Weights of a small transformer language model.
Size: 9 layers, width 384, vocabulary 16384, 22.7M parameters.
Architecture: learned positions, biases.
MLP neurons of a small language model. Each row is named by its layer, matrix (down: output weights) and neuron, and shows model dimensions 112-367. Each number is 128 + 32 x the weight over its row's rms, rounded and kept within 0 to 255. Numbers have three digits each.
After each neuron's rows, "fires before" lists the tokens most often just after its 100 highest values on Wikipedia text that the model never trained on.

L3.down838:165147113100126101087128134139156137124146088104094079179092124135100097055108230139117129140125131114112136022114146144151159149125151098151102062138077080171114129105148108094129092162156123181087098115097149100161143135146099139113093132108107146102145114175202134146148144120108123142146144125185095132114114105112150103061106157086164170147080089117175152108175128098160035158086104057193086161134093126060155105095117132157169099108136106161193115127108133112099093160094099116141094131131102147133123162092080084096117120100120103121082107107138132089142164096184134157074183110126112124249114096150147218177080112115129121119172110164172070113092122128142099138140174094132139164164168179157117140122128119100147138132128132092110139137111090150058103141170134
fires before: ". ", ", ", ".", "\n\n", ": ", "and "

L3.down861:145096135120142174060128117141104138139159165108106148155125157143151120123129155127093062134164136156131141086136137102098146110159093157094107177080152124129166144111135167116078132166104144131116082123149121194116145104099137118129143155131130129133079161097181117110123162104115158125115152144134144123098125103118086061154114147183075128119108087177120121172070160116118174117122157152068106166147067154100103137157114113174080115115139075118117128168083188130129099122104145126108154158112151087118095070109180138089099110095133218122086147151111123146054168149112146164126116052144162111061108063121090064100178136211072143157093123179130143145159134094100101116090107169132095134110175120126063118114140103120068149107163150174170158078132088153122135121088098
fires before: "| ", "|"

L3.down232:085128162118172045125106179131118147135102094164131143111111108177031143116114173212134076208134147134111158138129110139170201137130158126101102093124131139138060129128130128116125101155107108142114157112150126134109159175134112107105111133152190094150149101128140156118111172058105137172173092149146163138191150105140127068067130195117145168094139125092118177149201109081178128110095095117104074088122144162177119113077144101098146109147143140203141122149162186117073100128096102128149154095130120162118162156120130104133146133117119131148143146133134132092101159101136116125121154121140111119082151126138095091092190111128056119110136104112143143100121099096120088165173136170078107123143136120171123114089115123148153116169153125076074133105171155118044184118180188
fires before: "- ", "Hap", "\n\n", "\"", "| ", "."

L3.down531:063146102121120138119105172133120111157121109137128123151112096180133121110092109096230112153144148161095132106149069136144108158161146125076091110097124146098104095077136161079140165184187135126155126120162125173120127188122175147097140146123113084154168134128182187080141098169129133141125158100096076131152112120109118173106131150144222138164105134106102164123137173113094138150121094131178151134123120161084158070108129167122143094094061145155127133111194136165136133174121092158106157169102177113123077165118189119180113155101114137100108089106136115084095130130142121161098101163158106158053089171100122162101107117086213167073159143167124072104136142105160124200148147060116142099130125105101132139122126121156186189144110192114128115163134147116076111117139136
fires before: "| ", "GA ", "|", "Qualification ", "("

L3.down467:195182123088132132083105171063140108138119137159143126138140130187125100073160164139136132143135108162088140077158078097125135151085036121094075085129130133152130132115105161164173080195163102087119098134137138103107093168149131142147123148068135140154116143119164143101099204144119150097096138115043106137149109123158137128084157132115108131105193109078128063154113130110123128109143131101125128138099132162170084041155178169156099146155115117152130181162154154134107118168133116150139109084130106072065114120118182073092162143164122144163154117153121195116083139104137115122095113101115147149115111105160138145151147072132096042088140177149162145095116151120110168136185111161133104133190085157170085093118098178073123106122193163115115163178141141133181064133128079
fires before: "| ", "–", "W ", "″", "GA ", "."

L3.down1006:130192042111168126087197139127095096153174131131121122136129102117172160167126118096191096150089166144131190136064154091161099132156121120126077161097130077153148163112125135168126160140109158166114099122116169150112157081114150133149156158157096166118165146136120098095166084100080152095139167104127066123174165132146103093098139171107110091082101076115124161174121127126082165112150155142064154149089086151108104094124108150104150152163102143168098168114146183158104100166061147154153130156108134119161125109112134173119171132115107149091112141123069091116119145084110105163135118103164112115082133108157142045146127139180156165131133135149121092124144170167104138156123106093090115057168183126151080140099190119169039115122127179160163131148094137153148104182067148
fires before: "| ", "|", "–", "to "

L6.down718:139103139192127155123130096160119106076125138112184129168101162144165119159132142120160138098183145179127101126044154162092099110088178115150083097183101132108112171095118087076142120131079164102089066135159132137170157152122148157136092150098100144125034162099097139120081121140109154092161136125099179127120115106144172133119111117150191099119087099096120112193115119070160150158161150200097133117143110161135151155084143125111131144121135131145106136249044205128111117130133156113171110156121124115136136160141151108147089147100137162123147127116146108114091086161133056172086095175109118113069088103143221132157152101090147101161154091126116138162077136110082101060133148110168179140128107115080116118176098037137082110096137134166108093072152079131192139160108163
fires before: "of ", "in ", "that ", "to ", "from ", "for "

L3.down141:133182137053158125128093161165159153128092120099124143086142103178149097141075135209108151132152176160179119147133126202111153133121116104108146169138173140109080118127126160115103116117111137162110171131127137090112133148232123121140111107166114123124159082141180141113095109119067120103175073150135193095160102176059062038128116118125123135049139088114192109108149085149127133114120116118164093103136180147137067110117134149149109104118129135173188138184165157153120090093115143146159212171194084104158166125029108149142126175138202159079173144135122161135134094163092156139126128072185118100091164068164107101114111144075143150108136087130140089110141112117149174172141188149086153121153137150106118165082142141060107106099125092110081171141144095122104131116115181
fires before: "- ", "\n", "The ", "| "

L6.down1122:087110166128076065096109138076134174080071133115161089081092133133122183130124129152096084144118055147157136110130127104126153175141111126114162103185106150146134157070139184147115148117193120068132140098139102163102109147114103110134100161128207169155161130095159136140061156138081190149162115141110076114126128121115118190123121216145125106065157168093140158161139116119145103142124193108128075148095148072124095142170123107135186150139171119131167145165087059111134067116126136120119106152165111147150105140171165138130113073128099117216114120153053096109159129093071109086085161120179125085188137079152134194128180113094169110143133105146146091149117117148091097125132176116127107187117121147156162122155131143117110116113151162135113140095123154091101058081118070
fires before: "\n", ".", "|", "\n\n", "to ", "−"

L6.down1361:066141109143131108109063171081163174161131180092141128107190113182117122103131150148189101137163126165156116115081120077137163100082146079076137128121114168090094065084120098095145099113111171136129127140123096128064121188152134133144176155072154191095148177153186210164132137161167141115079108112063112084123144151105139138106134144115133172135152104130099152139095152098129130149124135138174118095141076113149184178110111178117150156102160141184107168180140100128113080131153126072128110147130159136058112173113108163163120126146153148207128112123139139090078191108131174110149085120113072120059164077116122152174128073221123150141165072122126110092140086116102174151126161132180117115139123112154160170105113101128146112136081156107120041166094061103100145148115138
fires before: "of ", "years "